Part of a small language model's weights: 118M parameters.
MLP neurons of a small language model. Each row is named by its layer, matrix (up: input weights; down: output weights) and neuron, and shows model dimensions 176-271. Each number is 128 + 24 x the weight over its row's rms, rounded and kept within 0 to 255.
After each neuron's rows, "fires on" lists the tokens most often at its 100 highest values on Wikipedia text that the model never trained on.

L2.up659 [143 116 104 103 160 127  90 143 131  89 160 106 145 175 192 118 107 143 110 150 150 116 149 189 132 165 120 137 115 116 118 184 130 164  99 122 114 136 119 119 145 141 120 140 152  96 180 148  99 130 123 169 130 109 120  86 133  78 171  82 148 106 104 148  91 135 152 128 155 166 126 139  87 133 129 153  73 114 132 142 147 106 118 141 111 112  97 183 154 146 123 157 174 146 174 123]
L2.down659 [ 85 122 130 117 123 185 116 116 147 129  74 160 145 131 124 106 119 176 117 117  74 119 133 167 164 131 139 105 106 115 131 103 133  98 125 131  94 163 152  68 130  99 146 142 156  99 145 134 133 121 138 111 150 124 118 136 125 133 115 129 122 129 146 128 169 126 118 149 135 122 122 116 154 152  88 116 135 140 104 120 105 132 116 132 108 126 147 149 124 120 123 165  91 118 174  94]
fires on: " | .", " on", " out", "ene", " San", " Racing"

L2.up1879 [127 119 124 138 118 142 170 105 156 171 119 117 162 102 126 148 107 148  83 103  84 106 124 124 160 154 194  89 187 149  81 151 172 158 112 133 105 128 134 141 104 113 118  95 105 137 171 111 108 137 163 149 128 193 138 122 132 154 157 135 107 136 153 169 113 158 101 112 160 108 117 128 145 119 144 112 168 144 138 131  93 152 157 145  82 142 122 133 123 126 134 148 153 136 108 125]
L2.down1879 [141 150  92 147 137 178 153 141  96 147 133 159 125  87 113 146  75 174  89 127 168 115  87  96 111 136 136 139  94 146 132 132 101 136 138  96 120 142 150 143  99 121 114 144 114 140 152 120 110 123 158 148 143 147 128 139 143 124 131 105 146 125 153 175 119 129  99 104 158 130 160  93 110 121 135 133 115 157 116 118 138 149 141 134 182 154 154 104 130 127 134 145 146 125 149  69]
fires on: "op", " a", "che", "ip", "p"

L2.up2669 [128 121 111 133 139 166 103 116 132 147 101 150 156 128 118  98 120 142 144 128 100 127 150 136 184 154 103 137 126 169 154 165 139  90 127 128 111 135 128 120  99 103  69 141  87 127 138 117  67 109 141 151 112 144  76  96 110 113 131 133 151 153 141 119 120 171 131 153 123 127 107 171 146 119 118  84 146 115 110 108 106 108 104 146 173 132 129 150 148 140  98 131 116 109 130 130]
L2.down2669 [149 124 107 140 157 147 168 143 128 155 120  65 116 157 132  92 152 138 154 125 130 157 137 144  84 117 129 127  99 127 124 129  95 105 150  73 132 114 150  92  87 142 155 105 140  99  94 101 130 136 158 154  97 149 102 117 171 106 127 154 115 125 141 175 147  90 138 116 135 125 142 167 124  64 137 161 157 132 105 121  89 125 152 133 141 145 133  88 132 137 158 121 113 122 114 149]
fires on: " own", " new", " develop", " founded", " City", " found"

L2.up1478 [142 162 138 131 117 134 163 178 105 121 133 186 146 123  84  74 136 125 124 114 107  71  94 116 125 119 132 139 141 147 141 140 167 153 106 111 118 198 103 135 139 116 121 127 176 161 139 116 129 173  79 107 106 136 142 162 110 172 146 157 115 112 161 125 140 148 139 137 113  94 142 109 142 112 119 127 114 160 129 131 124 138 154 143  99 128 119 142 131 122 144 196 139  81 135 146]
L2.down1478 [105 133 130 108 131 183 120 115 165  94  97 142 123 117 135 131 106 135 127 143 130 145 128 152 137  93  89  71  95 110 111 146 114 114 110 142 141 171 170 114 121 140 141 107 153 104 126 146 128  74 171 153 115 132  99 140 121 153 121 123 135 104  98 145  86  80 124 118  85 113 114  80 136 101 134 146 149 144  89 148 155 133 130 129 115 120 123 119 132 157 118 149 137  82 120 163]
fires on: ", with", " highly", "|---|---|---|---|", "|---|---|---|---|---|", " strongly"

L2.up691 [106 152 131 152 145 137 142  87 131 121 118  86 124 156 103 116 108 157 150 120 103 172 113 117 140 102 133  82 130 128  96 149 164  98  76 149 109 132 133 142 123  50 122 102 165 106 161  90 150 156 101 158 118 124 102 135 115 139 126  81  98 110 111 128 149 134 161 169 158  89 117 136 115 134 131 140 103 109  99 108  95 148 111  90 116 156 111 140 177 116 116 116  74 127 140 114]
L2.down691 [117 135 132 146 150 198 136 123  98  79 119 114 124 148 104 146 116 108 129 103 165 127 130 128  73 125 165 110  86 169 183 169 137 116 150 119  85  81 114  80 143 122 123 148 105 169 128 163 127 128 159 141 167 129 136 114 108 176 130  98 145 135 140 137 150 153 115 129 149  70 123 164 136 121 131 143 127 142 131 129 141 124 153 126 144 147 167 124 155 109 105 114 114 119 160 172]
fires on: " from the", " - ", " is ", " were", " from ", "—"

L2.up1480 [147 100 113 151 110 141 102 131 148 169 126  85 160 158 167 106 152 111 166 134  63 129 136 141 117  92 119 132 151 125 126  86 146 138 101 134 154 102  85 131 113  98 166 117 148 108 131  71 112 154 129 136 102 150 122 129 136 122 123 129 149 168 141 106 112 154 134 104 151 130 151 154 125  62 151 132 172 136 108 143 129 109 151 118  85  93 142 179 156  91 129 111 121 114 144 137]
L2.down1480 [ 98 109 142 116 121 152 151 139 161 137 146 111 114 116 135 146 165  85  85 107  25 129 121  97 105 138 108 147 142 137 143 133 123 114 156 147 120 111 133 130 112 124 101 154 110 116 118 162 132 108 150 158 127 132 133 159 128 176 126 111 102 118 135 129 136 148 133 150 102 133 154 159  95  86 108 105 155 126 123 120 107 121 146 136 147  92 133 118 136 139 166 164 158  87 147 139]
fires on: " d", "=", " renamed"

L2.up2808 [112 115 120 121 145 121 154 119 137  94 121 137 126 137 150 110 131 148 106 153  76 104 137 110 154 113 146  81 144  97 129  81 103 189 138 176 147 103 136 126 124 148 125 147 118 147 137 104 134 138 121 117 117 148 115 134 121 157 127  53 123  35  98 131 123  85 171 188 140 140 180 127 200 167 138 155 105 137 151 147 127 158  83 122 116  97 165 113 166  91  92 127 119 165 125 109]
L2.down2808 [103  96 126 127 104 160 130 108 136 101 129 108 119 137 123 132 162 152 129 142 135 161  89 110 144 116 152  74 123  70 168  92 117 112 133 135 164 124 158 153 150 185 127 125 134 167 162 171 128 134 124 159  88 115 124 123 148 136 158 113 125  95  82 164 125 111 111 172 126 168 163 125 127 188 151 128 102 108 101 105 138 177 124 125 112  84 133 164 134 126 121 110 111 139 118 121]
fires on: "ign", " rel", " sw", "augh", " comp"

L2.up824 [120 148 134 142 105 143 135 122 127 106 122 106 116 140 139 102 151 173 107 176 104 122 185  88 109 140 114 138 121 124 108 111 168 115 112 137 144 143 106  99 142 123 117 129 105 123 121 140 125 119  77 154 114 114 156 101 124 166 132 112 103 112  91 130 110 130 121 145  98 146 137 154 129 119 145 140 127 133 155 117 126 138 158  92 158 135 154 155 157 132  79 129 138  93 167 104]
L2.down824 [130 132 150  69  92 120 124  73 138 131 103 154 106 154 130 174 123  82 143 125 131 113  82  89 127 104 163 115 114 126 110 132 159 137 129 150 128 118 165 148 132 142 116 112 119 120 138 185 111 127 168 104 112 132 100 105 137 162 157  86 133 124 115 116 134 136 101  94 141 133 122 129  95 137 156 125  95 124 148  73 129 110 117 118 121 154 193 120  85  97 143 123 136 118 110  97]
fires on: " until", " those", " Ed", " ext", " con", " previously"

L2.up2503 [107 132 147 149 110 138 141 136  99 152 128  97 176 135 145 136 165 125 123 120  68 132 150 119 138 131 183 106 140 121  92 172 148 157 112 164 134 113  90 113 135 131 109 127 151 102 139 120 151 114  92 161 146 139 179 146 136 161 122  98 145 136 138 107  47 136 164  99 124 100 152 176 123 152 129 101 130 103 141 117 129 161  98 115 110  95 134 127 129 120 131  93 129 131 113  86]
L2.down2503 [152 119 153 139 130 174 115 124 114 191 136 119 138 101 154 105  80  97 111 176  83 137 104 153 159 156 157 104 120  74 124 148  83 103 117 126 147 131  91 121 138  90 106 170 134 132 125 150 122 140 121 136 133 103 178 109 137 140 124 113 120 131 131 115 117 147 141 129 116 143 115 133 143  71 120 138 119 137 112 157 145 129 119 106 147 145 144 110 118 140 134 192  97  81 144 146]
fires on: " St", " St.", " Saint", "| ", " Sw", "2"

L2.up1775 [113 179  90 127 102 124 160 121 128 122  81 128 134 138 104 119 111 118 103 109 105 138 187 111 118 129 130 101 136 131 123 100 117 146 138 136 110 113  96 115 140 107 133 182 145 154 144  91 129  91 116 114 133 116 103 106 124 175 125 114 122 145 116 146 117 116 117 160 140 125 135  94 131 132 155 146 172 123 138 154 156 132 177 154 118  97 142 139 150 112 154 168 100 120 168 112]
L2.down1775 [133 136  91 153 121 175 139 115 117 120  94 104 122  77 118  93 129 151 127 108 149 131 127 118 127 134 123 139 123 140 171 157 161 106 155 124 122 144 123 150 122  97  86 119 162 157 127  95  89 126 126 105 134 118 157 140 143 111 116 163 165 169  82 110 114  96 127 145  88 114  80 121 186 140 153 102 142 140 177 108 124 129 151 103  78 141 118 138 111 133 139 131 145 133 109 133]
fires on: "uch", " never", "ow", "oth", " no", "any"

L2.up794 [139 122 131 182 136 130 141 173 165 144 109 129 157 118 142  76 123 127 102 143 111 135 111 141 157 139 144  99 104 101 116 108 132 162 136 121 133 135 100 113 111 103 106 196 130 133 173 142 107 117 127 145 151 117 118  84 116 135 130 119 161 140 136 106 167  98 159 106 173 193 139 121 171 121 140 153 135 101 118 134 100 123 102 115 142 157 168 108 149 130 110 108 118 102 138 142]
L2.down794 [ 88 135 127 177 138 147 113 164 136 132 116 187 144 126 182 134 178 114 115 111 137 163  95 132 162 144 117 152 161  84 135 116 105 140 138 103 166 138 147 110 125 146 156  90 129 120  90 124  89 137 130 158 116 106 109 104 127 109 152 128 181 149 140 155 142 132 154 168 137 120  76  98 138 136 129 164 139 130 128 151  61 151 158 130 125 122  78 147 123 108 140 167  60 139 116 119]
fires on: " This", " These", ";", " Further", " More", " Little"

L2.up2208 [188 134 119 151 133 146 130 156 149 123 118 142 141 184 151 107 109 128  89 104 121 124 136 143 139 130  91  95 136 134  90 150 142 155  88 132 119 108  92  83 119 109 133 165 137 166 157 134  89 123 157 146  93 149 108 113 131 131 134 104  92 124 136 154 128 143 162 119 148 150 174 143 137  93 138 153 111 163 112 119 172 129 148 142 114 134 161 171 181 146 119 116 170 108 124 135]
L2.down2208 [123 133 134 137 116 165 113 121 168 147 122 135 144 166 155 113 144 123 108 112 126 158 125 105  66 143  98 151 163 142 123 131 134 121 124 115 105 122 140 127  97 132 126 104 130 112 143  92 124  53 109 109 175  76 114 159 125 154 109 106 138  95 164 109 143 158 133 153 177 125 108 143 126 154  74 111  75 123 127 128 113 111 143 145 176  71 145 156 128 127 101 112 145 123 149 129]
fires on: "it", "ing", " ent", " oper", "ation"

L2.up627 [138 158 107 134 182 113 150 150 104 122 134 132 139 153 161 120 143 158 131 150 146 139 138 156 136 112 186 148 160 147 114 154 189 141 134 155  93 146  86 171 132 128 138 123 127 158 173 108 116 107 100 172 118 137 117 166 117 214 149 143 151 126 123 108 112 149 110 124 207 165  90 102 135 111 114 136  99  64 140 173 114 151 161  81 140 118 132 122 138 130 134 129 133  87 137 163]
L2.down627 [130 104 120 121 152 106 158 118 119 155 149 155 105 104 133 115 124 129 110 181 113 137 150 145 105 131 142  90 144 110 137 133 162 131 132 142 156 134 134 114 101 116 130 130 122 152 153 146 177 136 136 163 153 156 140 142 173 181 129 117 139 100 126 124 156 106 133 134 173 156 155 157  96 156  87  80 134 109 143 143 143 153 101 108 108 131 100 137 139 121 173 111 118 106 133 127]
fires on: " met", "ent", " Under", " Met", "ective", " under"

L2.up379 [ 99 116  86 134 115 133 126 149 103 133 111 123 168 155 136 121 106 116 127 115 101 109 154 142 133 146 175 129 126 129  86 108 123 152 113 151 120 135 123 155  63 134 131 129 152 112 143 126 161  68 124 132 149 148 128 141 140 137 113 148 114 100 150  91  56 105 115  96 158 108 126 116  90 121 138 107 157 106 135 119  62 154  83 112 146 123 140 203 142 135 158 135 127 108 152 149]
L2.down379 [123 147 127 140 131 104 149 103 111  79  95 115 175 140 141  98 161 127 109 142 113 126 147 141  95 148 131 122 114 121 118 127 124 122 145 122  92 124 154 156 112 131 123 135 152  81  84 154 185 127 175 169 168 108 123 126 117 141 109 135 158 112 131 148 106 157 103 147 151 146 121 136 179 160 155 117  90  73 141 159 169 146 129 175 118 125 125 101 127 133 139 149 166 100 129 126]
fires on: " St.", "ort", " built", " former", " St", " Saint"

L2.up1619 [121 159 130  88 153 134 106 174 135 116 112 138 126 131 117 133  98 123 140 133 114 116 127 129 131 113 154  84 129 146 105 150 161 134 129 142 153 113 122 126 173 124 159 163  91 137 116 145 125 127 105  96 123 124 148 133 105 116 156 106 157 155 142  94 124 125 152 111  83 147  97 158 134 131 101 150 125 133 142 133  96 132 122 110 162 116 120  89 155  95 134 149 140 120  88 144]
L2.down1619 [101 161  62 113 137 120 128  96  97 159 116 101  84 120 146 122 131 137 160 164 119 114 149 196 109 120 138 109 121 144 110  76 124 119 137 163 157 148 142 118 124 112 149 146 113 130 158 137 136 202 101 149 147 144  97 145 172 118  99 153 125 112 160 128 169 146 149 124 110 119 150 138 154 123 111 142 131 129 149 115 120 180 136 103 102 105 133 132 140 108 114 152 154 122 135 113]
fires on: " v.", " regul", " Act", " August", "eter", "ugust"

L2.up2316 [131 134 104 155 155 145 128 143 147  89  85 106 132 129 131 110 126 130  79 122 128 136 151 103 115 114 122 141 117 129 171 113  81 151 136 146 110  78 118  40 112 130 140 164 127 154 140 124  99 107 113 125 145 166 128  99  93 110 124  99 122  80 109 134 155 166 175 158 115 127 141 164 151 156 143 112  95  99 123 131 112 133 108  77 159 119 179 138 154 145 134 107 119 103  97 115]
L2.down2316 [139  82 131 140 127 143 131 149 121  99 107 184 120 146 170 150 104 118 187 125 115 108 159 144 140 131 145 103 118 138 113 130 101 118 120 136 183  72 147 120  41 128 107  88 109 120 133 140 143 145 196 102 122 122 108 136 113 114 129 121 142 125 109 117 120 167 126 158 136 120 104 166 129 141 142  94 170 114  97 126 164 103 164 163 113 121 147 139 155 113 116  79 118 116 176 153]
fires on: ";", "ats", "—"

L2.up2142 [154 113 165 122  89 163 100 128 116 100 141 131 141 132 149 127 135 124  80 140 141 137 139 104 115  95 119 106 104 151 132 152 148 125 111 175 112 143 144 139 113 102 152 147 116 150 157 130 102  91 116 147 145 129 126 147  95  98 167 125 101 142 165 108 110 111 139 117 170 151 131 153  99 130 131 139 115 118  90 148 115 122  85 142 142 116 170 131 161 117 117 100 115  83  99 176]
L2.down2142 [179 155 154  87 119 148 177 128 114 151 111 145 129 134 112 129  79 144 131 145 148 113 125 171 162 144 118 129 143 106 115 124 159 128 141 124 178 147 155 119  98 127 117 119 141 150  84 105 133 110 147 135  99  83 124  75 116  96 133 142 196 102 122 123 131 137 139 134 111 130 133 114 127 112 131 120 132 146 108  84 127 193 161 148 140  84 170 113 115 148 102 128 117 113 161  98]
fires on: "000", "001", "ck", "972", "s", "ey"

L2.up1120 [ 99 156 156 176 122 162 151 120  93 148 155 147 132 111 134 143 154 130 122  90 112  93 147  87  76  74 112 118 146  97 110 124 176 128 125 126 141 123 133 193  90 112 118  94 128 173 141  95 118 196 114 161 102 128 145 132  99 153 161 149 108 112 132 134 128  85 111 155 130  98 119  92 125  76 113 147 169 138 118 154 127 182 122 106 107 174 128 135 158 131 113 141  60 108 149 104]
L2.down1120 [107 148 120 100 115 152 157 101  87 136 128 120 110 155 121 148 138 108 103 138 124 136 140 112 112 126 134 156 123 123 149 108 177  92 161 109 150 190 161 135 116 114 159 133 167 143 111 117 133 133 138 128 121 102 101 108 128 170 134 109  98 140 162 175 150  79 132 118 142 112 141 110 142  89 148  66 136 142 152 110 129 152 133  96 154  95 143 134 143 121 126 112 155 119 135 142]
fires on: " over", " over the", "ini", " across", "ino", " across the"

L2.up1094 [ 79 140 113  85 119 119  94  94 123 158 152 133 167 114 105  99 151 124 163 127 134  79 157 128 130 128 126 110 172 116 137 142 127 173 171  99 148 137 113 149 162 145  98 148 120 112 159 141 146 127  96 144 100 120 165 162 132 118 103 118  98 102 144 146 123 127 129  87 120 151 129 115 165  95  97 135 137  96  75 173  93 128 124 134 100 139 116 162 103 115 105 134 121 114 114 135]
L2.down1094 [122 107 100 116 129 131 117 119 141 152 168 118  97 109  63 172 108 161 138 104 204 109 166 138  58 124 166 137 136 108 134  93 132 101 156 135 147 130 129  92 114 141  95 128 116  67  85 157 145 130 145 116 156 130 160 125 133 108 157 112 153 112 111 113 141 135 153 132 121 147 155 106 111 113 161 160 137 145 142 140 130 145 132 160 107 143 156 110 105 111 123 118 128  90 121 142]
fires on: "ial", " Network", " Mal", "ate", "og", " Sport"

L2.up2262 [140 154 127 145 143 133 126 129 116 110  91 113 141  85 156 121 114 147 114 140 129 109 107 134 105 127 145 130 125 139 125  96 137 161 112 183 148 181 158 171 126 114 137  76 130 177 144 109 111 111 106 105 127 122 139 173 104 146 164 160 128 146 142 113 121 137 129 150 140  76 129 123 117 133 107 120 148  84  88 166 137 115  92 125 136 139 135 142 158 138 140  94  88  77 145 170]
L2.down2262 [144  92 132 141 110 154 154 136 108 112 146 110 136 153 114 151 132 132 184 111  98 108 118 112 174 129 145  99 148 145  99 163 105 141 169 121 128 108 111  94 126 140 135 116 125 100 145 133 171 101 105 141 116  98 133  65 173 108 128 156 165 101 137 123 124 105 148 143 160 125 143 108 141 106 138 108 133 186 167  73 133 138 130 147 138  96 169  95 109 184  91 137 148 152 102 119]
fires on: "17", " may", "862", "rey", "ilipino", "927"

L2.up1408 [112 154  82 142 117 155 103 199  96 143 126 128 164 157 125 130 165 141 138 161 115 127 102 161 157 135 183 128  90 138 126 119 132  96  90 114 125 146  97 128 113 126 112  98 131 156  94 120 154 154 124 153  96 136 134  98 174 143  98 126 126 120 166 134 120 169 138 153 149 117 147 156 101  85 111 102 150 129 105 118 143 139 110 151 103 139 112 166 135 109  84 151  92 113 155 131]
L2.down1408 [136 129 121 146 114 132 137 105 147 117 148 119  81 112 146 119 142 128 142 148 109 155 132 100 124 118 175  93 128 135 103 166 107 123 128 143 115 161 163 131  95 111 119 129 163  79 109 111 139  77 103 144 155 104 127  89 124 143  96 140 108 108 122 118 187 148 101 125 109 116 109 154 137 144 137 124 110 133 146 118 112 155 163 151 129 103 152 145 151 129 169 118 108 125 147 150]
fires on: " $", " at ", " from ", " | W ", " £", " over "

L2.up1957 [159  86 121 148 120 151  98 150 181 154 139 136 148 117 156 114  60 143 165 138 134 132 118 111 114  85 146 135 136 146 101 174 103 156 123 136 140  91 158 139 164 150 152 130 104 139 147 128 153 112 118 169  97  80 166 142  86 113 133 165 148 146 132  70 135 158 110 115 117 117 101 164 135  98 147 139 128 122 166 175 120 119 167  88 132 175 154 137 139 143 151 142 143  68 129 102]
L2.down1957 [130 101  99 102 129 131 139 114 159 130 156 144  98 115 123 171 144 121 131 122  99 115 156 130 121 123 142 153  93 142 137  91 130 134 127 133 135 128 127 103 124 128  90 149 106 121 158 123 138 134 120 114 118 137 126 137 137 135 119 112 133 117  88 112 134 113 146 104 124 111 126 105 114 136 149 105 138 126 123 132 175  88 120 131 128 112 132 143 108 112 163  95 119 133 157 110]
fires on: "ing,", "ia,", "i,", "ation,", "y,", "\" |"

L2.up1079 [138 150 106 147 104 102  80 142 118 118 138  87 121 120 156 137 140 177 120 162 114 159 148 136 157 114 155 130 139 131 102 195 133 140 131 131 131 130 155 151 134 128 111 143 168 140 136 169 128 138 137 152 130 146 154 131  87 145 112 131 164 161 117 160 117 102 115  98 166 136 148 143 159  98 147 118 109  67 152 153 118 108 128 112 133 141 148 145 155 110 155 142 119  91 146 110]
L2.down1079 [130  96  75 134 123 175 100 126 107 143 120 128 139 128 140 109 122 125 161 136 141 173 139 101 166  98 142 116 147 118 148  96 136 127 138 101 158 137  97 153 130 171 131 120 155  89 124 111 128 157 121 138 163 111 118 127 127 123 119 114 124  91 104 111 141 125 106 139 150  84 128 133  81 150 155 150 135 126 111 100 154 104 101 111 147 152 142  99 117 104 153 126 110 111 126 136]
fires on: ":", "\" (", "ist", "ers", "ers:", " announced"

L2.up1601 [140 118  88 129 104 131 110 162 111 103 166 119 138 152 152 111 104 214 104 182  98 161 118 106 133 135 131 123 135 125 129 114 105 137 164 162 154 146 144 120 117 140 116 112 147 132 135  87 140 180 125 137 109 162 123 104 144 116 153 159 173 134 114 128 130 172 167 129 139 133 112 148 122  87 128 144 145 130 181 158 135 133 137 149  98 153 108 136 141 143  89 112 120 128 152 113]
L2.down1601 [ 90  87  95 148  81 147 155 135 120  99 114 142 138  98 106 105 161 152 127 158  84 136 108 114  91 155 136 134 129 103 151 125 128 123 152 115 111 129 124  99 114 127  92 121 131 100  90 139  92 141 143 126 134 137 124 121 146 138 152 117 119 148 153 137 115 105 126 139 131 157 108 101 129 117 130 125 139 122  72 144 126 153 131 158 139  83 129 115 106  97 141 129 180 125 119 128]
fires on: " National", " Al", " Design", " al", " natural", " of the National"

L2.up301 [129 127 160 157 113 147 152 144 136 148 172 116 171 105 121 114 116 126 145 153 135  93 127  70 133 118 159 130 106 153  98 142 123 109  92 136 161 149 141  53 119 142 164  98 114 113 149 117 121 141 118 161 118 122 118 135 111 133  82 141 133 151 138 149 113 114 126 133 122  81 126 164 119 108 136 128 121 126 140 110 141 131 122 114 131 117 122 157 150 123 153 154  90 170 123 148]
L2.down301 [121 115 136 138  95 159 110 175 141 112 132  86 130 142 130 112 137 121  87 143 125 146 194 135 135  80 116 132 122 118 109 117  94 143 151 133 142 125 124 117 144 138 148 128 120 155 161 112 139 141 122 117  96  81 129 132 100 181 118 137 133 101 106 136  99 118 158 152 126  84 140 130 138 139 112 159 110 122 159 121 122 138 148 147 153 130 116 123 113 136  81 141 100 127 140 137]
fires on: "amb", "uff", "ance", " suff", "dom", "anc"

L2.up2985 [181 123 145 142 164 115 134 145  96 152 139 100 104 166 122  97 143 162 126  82 118 168 130 109 109 117 125 109 106  99 176 179 121  96 124 133 105 169  59 143  95 109 172 138 155 104 139 195 105 157 119 150 101 108 123 150  87 138 126 120 149 155 136 138  96 180 139 121 176 144 172 196 189  85 138 142 182  89 135 140  95 152 127 120 148 130 126 107 135 133 153 166 137 113  99 151]
L2.down2985 [115 101 104 123 154 130 121 128 137 149 122 111 122 156 136 103  98 161 141  73 124 122 163 136 122 185 132  85 152 152 145 127 117 100 136 142 148  92 136  99 125  88 129 127 128 144 128  99 115 159 130 115 152 136 156 127 136 141 134 135  83 136 106  88 145 124 143 161 192 173 126 142 136 135 108 185  88  93 114 106 148 196 138 165 118 115 119  99 141 157 118 130 125 140 133  86]
fires on: "ation", "age", "ent", "een"

L2.up1813 [159 134  79 138 129 146 125  99 143 138 151 110 135 199 108 141 141 134  82 146 102  94  93 169 157 127 163  90 152 140 123 165 169 108  96 168 132 139 146 108 174 130 113 121 140 119 117 117 128 150 134 149 179 156 113 137 137 133 141 117 101  91 155 112 123 155 148 129 121 109 120 121 130 164 153 116 114 136 128 155 119 131 128 164 121 137 128 132 127  87 143 123 177 116 152 149]
L2.down1813 [155 123 106 117 116 138 146 153  93 122 128 114 204 166 102  63 118 111 101 132 124 173 139 122 144 168 126 128 133  79 119 117  75  97  91 152 143 145 188 131 137 153 113 137 152 118 125 133 127 100 136 132 149 152  93 105 172 138 127 163 206 109 150 132 110 129 124 140 107  98  79  99 105 124 153 117 109 118 165 126 129 126  97 111 105 138 120 102 145  95 132 133 137 104 128 188]
fires on: " do", " play", " sol", " home", " mot", "ad"

L2.up108 [108 133 119  99 136 146 158 154 117 115 175  96 131 170 128 100 130 135 117 115 152  99 190  89 140  86 148 108 165 126 142 161  97  94 136 114 129 143 119 131 139 115 138 130  96 153 145 147 101  75 103 133 111 199 107 100 146 137 153  80 110 180 104 144 174 145 130 180 134 123 164 155 175 117  84 146 161 117  90 130 148 128 133  89 117 140 135 115 147 137  85 107 144 133 109 145]
L2.down108 [155 127 124 141 153 133 177 126 145  77 175 168 113 122 113 101 103 114  96 142 174 113 178 133 139 152 126 147 173 139 128 131 106 107 101  88 127 130 129 154 111 132 134  87 161 136 155 136 119 120 148 145 152 161  98 132 102 140 144 102 101 184  77 150 139  79 111 161 178  89 103 126 144 109 100 153 109 117 109 143 124 111  98 108 104 155 109  88 143 186 128  57 130 118  90 169]
fires on: " different", " form", " run", "all", " all"

L2.up514 [150 156 123 132 157 175 155 118  90 148 126 116 154  95 116 137 134  98  78 133 114 118 120 166 169 118 156 137 138 145  70 198 153 130 132 115 138 127  92 134 103 118 122 106 130 146 133 110 154 144 146 125 117 168 147 125  91 149 137  66 101  70 155 138 156 192 130 143 160 115 126 117 102 140 110  91 120 154 130 148 142 151 106 118  89 114 139 175 118 139 166 140  87 138 133 129]
L2.down514 [ 78 118 121 169 111 144 155 114 106  99 157 154 147  86  63 162 132 144 147 131  86 157 138 123 112 122 126 120 102  87 160 139 131 131 134 115 113 142 126 128 114 100 134 149 100 110 111 139 135 134 121 137  78 125 138 162 154 148 151 160 138  76 125 104 138 176  82 112 134 127 158 118  45 150 130 113 175 142 142 117 130 170 100 138 165 172 124 147 106 155 105 129 144 103 119 115]
fires on: "p", "app", "±"

L2.up614 [124 124 139 120 162 145 160 134 137 126  88  74 125  97 116 141 128 120  99 176 137 101 118 111 139 160 127 114 199 119  76 142 169 133 136 135 107 162 119 111 187 119 131 126 108 134 123 140 119 118 140 112 142 118 153 106 122 156 134 102 123 144 108 124 205 101 165 174 141 139 105 122 154 163 115 102 149 115 166 142 102 126 103 104  96 128 129 117 109 102 110  72 114 171 162 124]
L2.down614 [122 172 127 153 119 159 116 128 136  86  68  84 149 146 100 124 156 117 118 133 125 149  98 130 156 122 148 126 130 119 110 170  90  94 163 141 130 122 138 123 100 103  94 205  99 121 137 134  80 135 116 119 108 115 133 157 103 180 131 129 125 115 120 115 126 141 120 154 107 121 119 103 115 136 139 129 163 127 143 103 163 107 120 142 112 136 149 123 127 138  95  81 132 122 152 116]
fires on: "\n\n", "ol", "sp", " Val", " Tim"

L2.up2994 [ 98 160 102  94 155 109 121 111  62 106 116  78 153 130 141 131 142 124 125 132 108 193 145 122 139 135 168 134 185  95 121 173 137 170 103 155  96 144 104 134 136 141 138 145  99 109 149 142 112 101 118 114  93  94 129 132 134 126 155 146 131 131 111  99  67 120 132 170 151 140 147 128  95 113 114  89 156 164  89 166 110 124 119 148 182 120 137 121 145 128 135 139 123  87 125 160]
L2.down2994 [111  84 114 125 101 122 110 118 143 159 105 135 161 113 114 163 141 141 131 130  79  91 125 126 111 111 131 169 124 159 105 145 116 143 137 122  78 149 155 116 135 132  90  93 118 114 117 185 136 148 126  95 152 112 155 141 137 131 124 114 125 141 120 129 119 102 137  74 119 137 131  82 133 165  85 102 139 135 125 127 126 127 137 158  93 162 118 113 121 120 142 116 122  96 133 120]
fires on: " Sch", "sc", "32", ") by", "ław"

L2.up1658 [147 152 141 121 162 134 128  97  82 135 126 126 136 129 126 127 124 129 119 138 102 154 118 125 139 124 110 103 155 118 139 155 143 104 166  96  99 153 136 150 138 149  91 129 136 114 153 128 116 117  94 139 106 139 124 162 131 182 111 106 119 134 141 137 126 165 143 172 152 165 110 129 131 115 116 145 130 108 122 158 170 146 151 131 109 112 152 136 145 134 138 136 161 130 118 158]
L2.down1658 [153 146 128 135 133 160 104 130 112 155 109 152  89 129 194 111 131 200 138 178 132 137 123 113 127 109 120 161 157 134 149 126 107 110 131 153 135 109 119 115 110 107 159 139  93 120  96 119  69 131 113 125 156 147  96 156 126 149 141 143  99 118 144 124 150 121 123  99 143 136 130 107 170  91 163 166 118  99 131 144 182 156 139 134 123  86 135 127 176 121 135 115 144  93 121 117]
fires on: " (", "-", " |", " written by", " [", ") –"